From a checkpoint of a small transformer trained on Wikipedia.
Size: vocabulary 32768, 59.5M parameters.
Training: 437M tokens, 9090 steps.
MLP neurons of a small language model. Each row is named by its layer, matrix (gate and up: input weights) and neuron, and shows model dimensions 341-511. Each number is 500 + 50 x the weight over its row's rms, rounded and kept within 0 to 999. Numbers have three digits each. A neuron's up and down rows have the sign that makes its largest values positive.
A block is one neuron, or neurons of one layer that tend to fire together. Before each block is what it responds to, as a language model described it from the Wikipedia text at the highest values.

Description: Rank and lead words
L2.gate219:529531452499518401566496388440607566467420601515428497424430590536567581522508497526546487502507564467475516451431629519489483540556580449496416463494493562367466542468466483579522504540536521464531533488508545493482554523481460397465452501466529480465427412456516523435555493536543466500471607423567491457517426532464457487468484446555614581459474485573386488544399441469551544484546471398487475549491508476568474500505531587500512459418449463549611509544491438504552459567473515553559549510509472540473454492523
L2.up219:575456571496562481514500518464553475540507534578567524494538534561561494544512567537546501458519499481522515521541531504462484541605536466496486496468541527508530557510549461457475532562442502529576499429525561532444569533379542537501477491506530470528439572443496451428475496471430532426553534495556498447526426476484587509588511507444582411552407585404443418529509491569448480493504408449361406498505500522611494473464541445440497494567541462468486578507458415487459516518469504515449535456497548535524392514468

Description: Wiki table cell separators
L8.gate70:418484500444504452495550523481531410497533522507414435401480433514459478525523529549526453476471518428479523467505507470482401471553502439468641453477587406546476477524511475513472478481425568461545484467481434518454517518463545514449552467517425484491566536427525495443437593512477371422528540473485450535458499555625486497551566481495546538448432485573532505475418601529546529447465544518425412553544544541554502463482496525527550565554503507514648488440521442454519489496573513541523528596446551509500510531503
L8.up70:576514450579491548475549426511470479501464507408521538610598518483607368462542443439434542497568396485485441445509516475413559577491504484477470509482477532473474539503516488557502522598520460518525386509538466486498418566516517495447438455503583559514520515505507421487470457504466515538554567600560541562621521423435452395420433530539432475517545489500575483396520504421438486511494444498454406480477535479401376479531486571476589451488468475514519500461440427476498616465569409444551500515457522469431479440457
L8.gate208:454517457515508507474566508473476472444472571481475503445529559519513501517503539466513514518512440480406533591528546577529544609474453500485460495465577425550427457531510511492525510523503530421522485530512446529469579461446497474591552524516519532511617511439534507477574539494454492481501482489502495536486521528458567494543491507455564431466504449641478411572444652452412498537488602507501552572507578550526540502476511587461442569502485507492576597493513413494440432542470457542478564544516623517544445548490
L8.up208:457591504598480503464521479415432477400515548600486476543437471426588450515546501514488525590478513469532573540466473546571516574481418550519429554433524558558469526523428452533519505417512427503543489510421433527456508476478526534462520504456548514509485452485546469481445559530574472531433569462537434512515554515523500475472506470481508464454473478511554496560435572444433475523439505520520525507429435523504456601499454564520514551413499552481448494543481517544552383496446511544479572509486568433521491492514
L8.gate302:512612479510474464482495608520585470640572538577537432544513548456505552495527528457461473458544510512469561530446491434521531507493510459529542432425488398523448419487486457398578458485444491468488483575535440467484426532460473436477547482568422465431436562481456504607553493549450432378504471447479560497460484523540534483522536515456486525537487555572499540561504559497561497497467493547548482532448520499453524555521546510493548544397490556496516512433514487423500444518419594464449475586538594359558492512515
L8.up302:492524451576519469291490461519524494454467464479466401566503497486527409436536561543540493508435592487510508475515619488569393459543573481460468501571560446458477522480560425447554517514586423418547488428481489569510463446514529504437467441591522565481580530530389550551461424510539479453586511563515540492535407567585469523478464556554522594490485524632401522539404557522480507568476469532530467529516487572555553441477418539524581464564461509495542502575504462522506553486420477483545490548474457481470518509491
L8.gate444:459559417437496507455481401446429441489545495465486478584421466528503445449568564494598478462521578641416570550471477537510480519460548518374491499535567451540515442552554465529559551578490466399519490566402431521501557465451463532468505482615500524460544481585528607466500480537395510392541466532521534485515450563550499553546579520489560470520484548549459516498503584507503455550475455471510487524480539475564527402586616516566550467528540506560496479475521518544493490424544561568480425508529448531460564565551
L8.up444:424576568493507466479486410440551520460434522533560352535514532482539558481500574430640496587541498505455574490491508577428516583586512536487505605451471489520565478513495515557439458464458530515435529522514413524444434460475519555539491528586435459450446475549481548546458481483466557599473543479577574539567495463486436483448462492499511549487501498497473515580480507525494426606544438545504496522519560459440483529437470519463495442522487518553469516556568516506481426479414481532453520455625508448533497505527
L8.gate616:472472492525440419454520529413555459547534488487490533411434531488457489438460530464574522538439378471434510544610471505544560541427576560432565559554567388568537530545438424488501501513524458538441506504493547481493437372513483406496503567525466542505525457507434561513568455462521569457481472511536421411557511500537550409565477459539548611418327459590387482490490576533557531450528514432580449502438529537481369545507482551545461402390415439624508553473538530591527384530506587546490543461639561574552481450487
L8.up616:477515457481589500526548477509496542474454516500514434448470445524485504486488509513522486512457544420452509538517479570450505402556538493524532562551495525523461553448566524497454479522558541427504396526569503481538521479515480592440506467548518598439482430506433387489436459505568555548475467594460518547639555472532505532531513460487486531546423545537579468527466499573503568511522435537498496491484559404490476617492564574472554485422510487442537571577548468437516451551410516546479550507458531493465521466514
L8.gate778:509508414529426404475540505529575546513562529545554554501469504465490546525550487585486507494453421496517445554477487517553564573477476504537453430548457515393572533494491427511531450480515500451550439560481554332531467472520479499484441480480490548497507542442534504501560483416435437423503549517498492511498460529522512525586486528536552492456474538584549409593455510470428461459554559433566567585502585461584575474528444461450408535546484659513569487487533461483484453584475421452504538397536575366444471576528
L8.up778:463462515470538590491524569434535520467427553451538362487503508547531420418526483423484424467508424453532520445517393411495620555427420542485443596491469425656513566552490572448520442477528591517542513526474439543538478458581459501574524476497477489490557490466575530482556567525460496472413530548481403507528451526514480535448567462471520537431523542433481540545519549500514490531473547528430549426488466461501545493425467554434509544406462415507487542515515459480484541487636625450532576419533492454497529496414
L8.gate833:583514490434565521570580588490463454501470523473482487418462449511459522363515565568511519449513510492503549526509526518508476524477477461533576526473610428523516443417511484485485521585563634498460501535621368431464498461481356522508511477441491537502514401541506459396577502481466562493455492472543508523529487545522392431538536433588454463469509460510478480515392565462491542373547507470498555493448496545472543518498507573490603565461460456627585565461462537519459415456459396491423516479512559449494433554534
L8.up833:479447390581511570503584525480502471499482493544497447534574484511500586437460562505615450513558431443467566534501502563492571522466497422496490583456548484597458477505480491592446494510514556538525408573591503509505482507454548481498441516518541476506442455563571468386512574565577540513559498480670561525486491471562449497579447479527450527484527423455433380511409513420492462485517509464572431452446567459466504525456608486453514596548486390523527530487476496395450434489471527503562479528499500454471446554463
L8.gate890:500406389461601511481537500502531470579533511500477479531542527501520573449566573504525448479521458507539538623615487514549454519467453507459597481564528433544399520530479447508572472413526521516618513510527459580541477446533495519489551499556522505443424447607520416517629570536407527580440502464532424622533519443485450477564520475429455628391439554444418516509443572463457439465556492469485502415553503495463488543500482598520485514437480477612550570581451562462529526436382465509504492550516459534499487434484
L8.up890:530494449551566529496481453429557446460487423488475444586494532528517571491429591469466341393500503498434576601470480491541543541485538508489521545518498432500491490502496478457468456506429570490465525546583456550470429368617526503527523520505499583444551532602401477492595511478571446496509525479545513477526502477516417517539494398521487468482488539420482569505596498474490416410502595514563563506498416504503517463568472461554514517414558645517564500505453479425547514502414427529552547516497484458552489480480

Description: Word-start after determiners
L8.gate95:448478513467515466528510502472463524449490506531602482469471546547357480476443420610432581498475427505522530416461488504488406525566407463420487417473593622491552448598460551515493575468475509429478509520461499570483462427478405554474515454459551520389522536634483577503409489460417524518426533562439504437431488515556420551495494515550502492501425480533461470515469487503464542430562536605477441458464436514503474483506537472490491501579390538562462441534563503446472389541484450463506467574456482508555479447510
L8.up95:504464492492514555593471541475533537447527516501444504416525456536497503526508437510489521534433557575490556488412497454540473554523487496451542511458515575461474536509559469490431538558440471458550451537433583453465601495499487511538445502445502474536522473521567473550433501441475450421445453531463373531407487535424435492583456551456430504488531509490396346483547553449533512520494552603509501541485576454511560531494401450523511388575581489463410520572571397491520503498503379499515481597564491546524473472550
L8.gate129:491530490496545560517462567511588475508557560393513498530509491420454474478495465584538501507410455562504496504463478514453482568595454405380482494472478492559519558583426513447381551496480451520473572596409515470525482441456499466506507465472536482437481531472498499403502419487471500517530651548511513565383424530532497474551526486542584452570439460488493534532413481462446434477428526498514566584502498562530572486524552516562410525530521492559504489481511537496544510513527473472535432513404480523450518486463
L8.up129:523514341512526495625481564540481546501528552536533507550481427505517577535427457474496524481476415530543469471523502503453571410519527493516553409461527492497443523452452432596469534519427523531463522496587558555502428463588503466467408420458505447491498558594489481547464501523513559539425503516442504494488515499465586497447503562482535468520480533600511432489517581475568619434579477519509488487513475456383386460436474512542462539565447541476515445503489483521478426441541583502503534566520519596388449477438
L8.gate427:521500587531646452521489456367514435497512550458540455544401467484536456404619581506425560528486482498512460480574497419574520534496577410437544510482616485446491445489491486518536535560447524503530600460523485518535468420526427445477559522516429355471470442511492626514570461489489544507448511534480483525517541492469483515631537580531541544522483518512410507507513511459433547503524483437510515520528479479472544463398379528539476384419458459535475547507560426439482475597500540534474464537541485533498518540558
L8.up427:486448483576529568477372497409453563455491530457508524590464382530613407439493608499537536505455558440443551432585568499494568466550522457538485468446569477463497543590473530514551525521417477471469482475519490553532538515554460552457530489554506489510590427421520580539517522547517560574497449534475576449546418519478522533548506574521499536570570458472493464465508446511515565520571417479516483526540454558437520454384498535571443427419510473534537535505565403428463514596451486551485401427522399498486552492540
L8.gate572:495571435396562544568490505434464565565558507525593422513432386505469485415540540523456564510445537489462485471529414486470504488490429396530516532499633491535545469560548554493571571530495513578451559431499439604528500483561464525560533429449536398472521558554489561507387482478495549489452550557529553502437528461430518514570535463454468469467516467597518457487531461496477455518630496476411415528569369482509548500547448477513403475464457441566445470500526497475461437453372462439531515440427533476403513407517
L8.up572:512560588444576528554382447448514402456433475530443407532459443564447549414511528538512525551513526460520518453480514562511456567588449453458532461446592588575552455531499491464501577542472530448477504415563454527486469481492535607532541564508586504602547591574538535552460504539542389428458478510494519489479486473537492521545419470557469474515459523465635460542462455474444571489579442417423557471497499520505470410540425380500419473439439611468453465559539502488519537463501451452648497446466409539580487400368
L8.gate652:573557520540495514523534473544505508573439531481518464482457397428428415536490520525550500409389455566494506406413492473535513486437500545552442526466523375399552479396531554391577570549521493427483524488479444548516561539528430518530508521503554489477482576583608497467458422530440506520548429543534478561445520568508507609492524518520533508429526461527521533502532557427492516596597535482494595477630555434479503471503473472371471496548646468472512513494497525547544502491456521416523470550516496439461436524487
L8.up652:527523536525420581492555514504494541514598481496529507467536494431503512547552472520468506441457452474528550457469559508576499461530601514488577470469581468449539557532473503503462508593507574450511579490449531516525512448451448515480584507440549520511426575548417483670458427467552506474536435499451500528459538514507514516522492449422495487532597389556506492474551558493499597526505495490574494579469424454460457432556474432524474404404534403443434383509466497532580571609542542534541497513547586484419498521471
L8.gate762:535586545392476515497457498497492499573514589491597438432451520488451495502511415500422437492502597507494380493498514593478487523489526513463474568523553528385419523533485450546566628530418571473521577511476476464535486507501448544473484435542564498492473439485448469438492486514505548518523457531528471516523536400527467528521576375522566519583485471475521479446477483509559544466516429475413551549425504568546441496472501525587500439487542508591521518434519436485593440451514493500455484444439487504472514432584
L8.up762:576560492468471582524471471502485473548519587489474405471431486495460434467449513499481549578461533503522523434549493541477532541576521455425535532571542478524414473503509500463454508488522487549524447467424530537531499533527518529505424497522549470535494555576466515433593425571459611580602544522514510545519457560547451495449574464436464460571505496579471506487469508398447468621542520412487485480488528408389476427473495503469498464495419416560561509602461436541562462332494564450491521527450466492443505513467
L8.gate803:426535453446457567522539495455501537581498457610525436533482397390508450488468507562553539511507460525542397472475445540542505426544506479412598540492562481588452530487504565470511619556497429404499514482543478485429467449438467510545569531508499413471456479457483520446475491541362579542424514518563551494515459399445497420571546475518536546509436513452515449514434591393451460492528446496502468548461494557473508545514548497463516417463566522561476534479524546488531570462440491491476482479495515632483501510526
L8.up803:397479498486488488487605444439507550462451475568520489520489412547508470465485537527476487533488523545539558424571560548457522593537488532425482502544505559548491494453447517530504443530542529379439541501464467422526422444510521556554431470550510447506539522480464457474510503538425480558488538495487560420484482518469520478504515451627444443454506537525479486540500523466411500466461499513459590432478595540468493483525483418494457512471536475491489521585467486644541434488555521562506595479521415549514378598452
L8.gate976:505512476480663504468533532428520457512542527530517514530483450490417488442560593565468530610532493513519508510537516495564515438505448426410516469499534444482493551465479512439612541594601559460448515550538493542507514505547461476528523564516554529563472509489494517475438487528550499487441471481571477411449479548489462496501588475540576494572576469568553508612516524525428487460566488509553525471386484550470524509432489494483510399600418506625464523519591506587498497487469458529444495512455471493578457551487
L8.up976:491498482557536552460434486422490489471516429481454636549505407569497531425392478526614505557466421452520515508451560556544420568557547483438552396472447442561478545505508483583441502463567498485428420451511458445516435429457532463500478470514488496482457505564466549447487465496508502536468536467508481471525456428475517432561442468551345459509528443417505588513564523450507511477436422478543495460424522481395463483455515529479533439506471419545477532516523565472463496442484439420502468582510501463475472424519

Description: Word-initial prefix pieces
L5.gate108:539578514469558499677563637439490472443499536461495525421511503431469515462639494515511588518566479446454560486558437529480547434514518484459495487529485423617476502430432422496478515539430517559549543571501451563514460445509410523516497490494472382460523502533589540539482581593499444448446457399659503542530445456531469465509487459498500517555511494484577480463366472557558528376569453506507555477528472624474451604600550544461411517530492493493529502474466469416535484463523477488464513454539545513474463534396
L5.up108:416558593473427480443463366518490558549467511475487483506445502442536516529512453485478486463515508506480526474427462483463538512497511502509474511501549476596535504472477476486481429570572393552491480423506491512460504534457446525468579603443507441425587456463443577502454552537456550467557535569576517557583485538539466389515464469540496469516452475439552486419553474628544587482576515561448572492515608559564505567614435427533573487404472495524412498496560457536522556488527485495493579481531491535563602526512
L5.gate248:533494464463513471496560468583450434495450559560541504434546547491618380529471551448467493499444511513533439508569457440555535532564526470465417569573493511454552434513555474485540468379573496448498460420490423502486426514529455570508544491575518387460551438630484436498480520527435503457461620459516414448507390525582548517577576434471584478507503538516511463545537485469463519446494590504505455551465591500590487479568489574454460491595438435532545431533477521523533407486487441534444546511511469529561494459540
L5.up248:467554436538528579470556455603510515476349479434469426530473502490461582551513567501487531430495547587495552427486512533427513447444420581440541483527452563607556494533453450525493508475425451362460545501570509493508527500469447496540606505536547536401475427413475565527508507535518557504438515458501502508529502556521432484551451498540464570538511475573442471510493548489488389331504521531519452514389473429492557467531514477536512469355498382514499515504510558496571484553448488531499553528494566486592522526497
L5.gate317:435499541394516456492562532441525466528540595461462486468502516514456551448517609514441521477490523476488428520544487555500573477457445556447496584468476578575543433441504488469577479522486601575467565541580459538470580474424417462585420427543467385487422516452494643565493553537467506506478595505452545527481475485483492457543574597566594413492502496458467502532470542594484404525471531601437559562518526554453475536501538505396437421493466430484452522449475534514502514508511474449437444500472492563504425519504
L5.up317:494422472438479510537547433587563518498576537516501484500514498554507549465460556444485475446447521496514396530558469512515501497540549525458474647434480521565483567529475508520562426411484512469497511553573538506541523438377445557488489436567591441585478478468448599597509525543555538529427513516404587516574430434427583583483541450575501447474544483455557455458511474565509549530483445444466501523536517588513439506476499505488415420482507506439462471527532579563547446539471499445461489482452468545552527503531
L5.gate531:501463456478541509463506549501632508522511496607493568401490527532472453550522589524512534515529462395379476449442487398513496585558504517436577526513490532493492522433389537359465480535576477469446500451552455506445557420535401531463504464458528419399646561580548603458503469426463516392477435562576558444503469549551562423587487453441517458486386450459542492448493426465506527548534528454487419492560511551549480521563453507534415538493516412477467524453462501471567498521505397428473491505531511548482404536484
L5.up531:503423520565561458487510480529562449436478486587454463485498446557514537508565603549607630461557553502448510516552489463492477547486527412446547548607448498554496458467536505511481505454520483597518429507574498414561519525550429540391460429556607473486508426544581575542477571521565485481408549564522588539533462482575446463496402527454532578503465448495508455541492488507474487573536458545530544479574532476360464489547573520482482557389484439481494487453479487461649491584483486431534484492477526529481478475621
L5.gate543:590544484463484553557472483448499559508511441531510474506514472480468395531576490524458516529611470488458501463548576518523542420462458457450554480495527498554564420520586463445566481532532402496425509505529480537456534589489437471486537451406441443431551504460547482562529530398443574463440538551494481475510453496531531408546561591498481486597490509525545500526470510452525474503528510596444419500567495462541483519528411527490538513479456554648482506499539564449555511573414433417501490461494494552433477527507
L5.up543:551461455574503483554544423470531537514519467522455520526545526502512467510523475492529542490523476444515430429558512587501467458551467490519525501593506512508454435574503450533528483561543362481446441440491432414540411580487521499509541556506555473488479486483518486477426511492563523436543473506590526554452456415531549548444468463628472549556530512442479479499409493516463476521549382556515489464473629486459447509500554473572545451465516486577500477523492573430561520536474400473458461459513510532473462518502
L5.gate686:483559421512499598481468575479542515569603482443497486502533369564528510485464457516612630541598507480418470501474402485502502507529610427523557447442535466476491544503568535468502534538545451467461451363539582427514470548503462503504474423607476395492523416499492564449526521527494585418449410512406505536461513404460493488466556524524559558446370463416463388482503561437575558493570551491489451529535424521415526549474467541527433462477405508495522613506510489466462584505486410450475466493527510469438525519487
L5.up686:566489483568531477597576527503579514418428549564410492403500517495479594517487560480441591498516537525619585520526436488512528513469473534544461520573512522597555479504433436521461543616419501439541484455481430496520542535446478478598531541488592463453511510551494491550562469495452418504425510415548481480487523428417420505441509439553501428574488441387472533465571452543523517425503447476445539514404503558470551491459487434493485532429516421535481520454616511544437483503544493461502556523493449514421560542529
L5.gate839:549485436487452633459602590427585457601437452490534551440389498449459533580422542527600486431467393495489516501505566491493598603523524591436532426559527459470443519560516427565484529541417561407487570492478515478532495398474482520492438494529542484491487533422436482446513593506499471567488549478521423469546427477492414524574447552475548519545447549510487424456487439455557414453561495523494518456573487533487565464491475563520489435520507489512531435500506577386579547498446484486575478576536506547546519472417
L5.up839:546525487547500491523520497531556569401536475474576508577539525585559495537499571601537560569456569480510550447514544606570509434410517458521420604552446541571509395506499417531507517519428437539471483561435456525480536541583442487507597555559507520448602468512413574445488444459509383540511529491458481478477546595493594441485516555486485438507527461508570464548485536615520504532512572487558574474516449430432583472499529458529489598555533598496465536516550526516528461554560504511442530442391497518606523415512
L5.gate932:536607495415563478446472573487576463573448562499479494498473487580435365543648506512543496436566547525500506525473488552645479452489532527459460525607444492552499473435543531527547428447548492459527474531583407522374448492436390491510484557446489473495455489460503508545500584468452497481374534481474541558505484533604419527561544449463513521500521554496491414492536459534475588542585466510556517500534509512434512390536526518484436493467526486498489525482643545415586418572468502446457394507534538537478572522522
L5.up932:490477494451528450422466529422616505513442440516559584412412439497468452529431498473572532450507589496507466488533530482487498465620478565398477565539463513525481507538480526542495477525474513420550476495496504529458528511517508447456451512459525450520578508526542441304519575495479502402497472595506565520436478465521534529451557444495444421487542464474470438438461466528461558465590487486435617439471484520474499445710469507577503410517551439456521568543536450519485550558397483479616496499522525590540493504542

Description: Word-initial particles and prefixes
L2.gate675:573485467539585454525437564553516507505558525512476456446494454399635561470533487527465539634439579503477515446483466450474501494459467464499480463441522408489397457492496541465568494565437500443559455423544458475452522485545547554466552548395524436476494475509506520451496503456580421474453468419537393549520475543546511458463539391549504500465602451464539521499435465474508543486428504508517508513470542449494537506548524540496515537512519452455517517477554483493512468596451445519458458459609563546486510469575
L2.up675:535582544477550413545486493469517456428484500401468562530562491432530448583512597555505546508562568449506440448482494527544572502470441514531506417544396468582518442473544492520479401569588527465428484503489404527450552537434587557434502489455512470416553547484603571569519548557513503490519542512485468461423497445504505390562593509424521557491466549475490511542479446574489549610541569502622492512495513508495560522574507460466586518437636507508513503470478446424447535419524571611445393432534509571481576511554

Description: Award category openers
L5.gate211:521451466433579468458499519475427487506475464545447416462464457521455535486444461520536475499440609518552508457518499596524476497365506494435625477548563482440461475562467511494566557638526539544565587466537479490478543520472370469430540517603578460507409452478574506505637501466460532461430553472536404492421526475526543530511540379566459498445557568517533486454511562467546528492599474441522502485571475492556507505495534559541524481525497427516633446481569603487597473531472435445452484541506562483526503476477
L5.up211:415426443564501475490394447502430440528417545513557482594524487545552480463544454484441454487504485491546611472610466447465430503573353528505523453518499516517468475493521549429394539521482607448477476492497454482497541512406583544471427414509505584434530515634470551468511486460468517549531515509499518486480455496466439449525502457526440557557539509498479573476493540554521477512543444512512571498543580530514508471515545406524583572385421444570472577501521551470525489541444487501437575444568515547493470520550
L5.gate336:483557513434543426462482581448472566469481502419579490567517565568543454431455494550501506532510483631455505511446393484526478498414527447581517531492516490480516471483486525480407534471472541484528592565480472554411557493461510445587512394446513563447410485473561521455490590425460472503518518461515576544354589575409447422542472554457520493548456489597495507454518423472539468546582600467405471527450474406483435497463415503383539493507538507550446569488486467541619457466536568542385403533490460523484494403537
L5.up336:516530451523522483582479436518472541534523483444494475549577423548603408521462544542466587442500537555493452502484431499504445412516484578453521518525459404509505501511463439526524488521513425547524561537458514456395574431459491583401514471424533506467484509610454478524551395420430498434602574528466408542461565487486521481455518519451554549578549518469624574501490458464384452577626470560552497499517516494447433452587419421453536455526531535540496469507424477514512442546502460496416498441564469528470504524535
L5.gate343:569461396500531565465497464477538510463532596541469534446453495407493485504475570652466542513549522598437394475466461486535580490461553518507482512561476395527435461504433557467607547490451574596514488434548471519568485491495498501490488499509471494439447413537434618566452443516444502487547484455460478487438443504502552489515522435586544469470522506430461517542439509525533471500541542506415524474489516476529472458547449581555608521436391613530594526473594520515479494552481405448478528461527567436497562444482
L5.up343:567499472455570543403465560497480501396496591438514575503467509478418349516561480535494636520567509542477427450484478552476520568482509504488411494549383521430533514553525495395474489486517553602484506526441467463598468415547451591445512500489532495458445517492520571569470473446467471512553504580499504550357547561555470475465493495468554433550545445484510442433590408536534516447514504496556540544597527571453548403488490474536545515513411584466549552540401516573524559498532513401495598496536457434488538403510
L5.gate436:523508501517560444448482515493544486576510523501558434499485432513521510523557609508581520539509479509567509532510529518495409516559495535486485550460423384475536480471502608525473459551544484476554463518489484460478468457490521423561499548541463434460498515548507454509454541503400556434410556483530488421473469477527495404529585480465594524558473543508469472583514514399530399536473464478550540466512495553498430510556504467472548593478427496510439544498405557589565528457486512615452477546542455550386508489449
L5.up436:510462482554522553485457535551541491520625460404459382539543538517449478489510488474489446582483515540532456400587587478487441454517535558454527474510431436423448512503513509488566573531477473514532507504389568476480566376493539384531453579508556478484505490382395475410513431482475520419538484509461571572544492529527481548486483416484488552543557552425485556448524537421521506412439481469518543450455529479613434500476525532475461520517511480448530433484484534570605516440509518513518513523419519524458523538531
L5.gate467:408467466509456486501440532488512519508466493493520482455493448517485529515542498604414544510448561547473496520466505567449564577483476548475599523438450498420511511566525495496592439484442539556518489508458407541414540488498411569409582469499508476473519505467482492424480484512497531565481497476519473511486468607530437464557489557508433452475547454463356512409450466552523421522488513500474441456495567484512464486475533421486454397402441578546543390560539469470493512491419450421441543447426504491435465476471
L5.up467:554443513484503556502470497514438478509520444573616431403557489446455494493442387601484402462466499549484533421520476518505502585464493532461460619531485534531548549496453555512437587612504490446521520479509517542513579450517519556406548539528425398462501546488426533483472521418425488477546500630515431560425499573537467501507460518522392414415567507526458443524548475513544451520556551500502444527538591544481515458445434429545532434385481443515460503515556547529458463459453457498511506478596524535416541483450
L5.gate676:516502439459618502489483529494454468502539503533537455528541510548530475449558494475493456542521491503558454487558519522443529502455464488495581491549529492388487521493432589346565496503431421555557539479521419393553512488420548543558522509475420535453543463543506554558549486509405468464472566500512490557489470515463546389537516469457506397437513567514501552529545439439599507489523538475514482549606506500573505541509421508525452507478448458597539606474455508540568524479485499533559441540526493479557513500489
L5.up676:483420416544479472579500549539550447416475434494499475585480569443538495532470413462432450542517580411478466472455594505379454508470488470491555459514471545391540485395493462469614445508514482503488521464472419530466461468455582497556469437521428485421534492494408570604571464496432592546432496491536532539511549583468390542588519486453472539528460499498437555522510559587499524502526542583463454601480513488498503536422560489512521455457527559454450483442521471480542483509492476593495456510448492566483510506445
L5.gate888:507557428465531523444450542471549476501491490504540518414553545561502557430553489559554500521530491672501394509448533522532406531482502419422478499439469451442377497526481611477565570518504502456497528452511467528466463458548510449485521414439497437557519459563516493429536453453448553501474468519494486474398507475495470429524533435580481450515472473436542567522574538516470495420531529401384505382486505454595520454513448526449567536474470551559551583493504568557502548395478440614565484558457445493525537501491
L5.up888:533508545542483395521458411495490461574351498553467441573555637410530482553573564579515553455581558528517502484477528439615494582572503533531524560461445459449484580442471525470583601594427474538514538456601455511463522486459561485489504498444519501502437501514483440441528473438486481409522429597510476462483523466560479509571461427604417466466607377415491482451480395534530428441448514544424546501533535464511526522514533524488589444517481459517460543576525501531463598466521458554485517554530505557520401431474
L5.gate907:614527521507554630480419554441515520559403494441525460529483532552468474508589505543388544550547444560518391486525462485568437512526579465452513532428433462478516458515552523513520475587559510541549586515491509581493521534544430472449436470519548491517485436526469581541516501496486538497530445527533544483529505565473473479506569469574500518488594482530524561486485466511511435437519423357469533574511492542538497418423481430471531473499447546508496595493559552504500469459504551467533566460597381549520423448580
L5.up907:527470447489385507518449574479569491504471504483479483449629604462542485553501441547465400441481537500478439449425603471527458491514515506442551513570526544473506530494547484477542527566550566552556553441550462512409511515559440492509545458435468492420527464503424447517546492482532428530477463450442571521517580444435434591418545403497529537572525516450499571451509397557421531465481556482446400564507482469542553428469538535476478357564455546542518547623414518458486418482422548478422516572540454595506464510496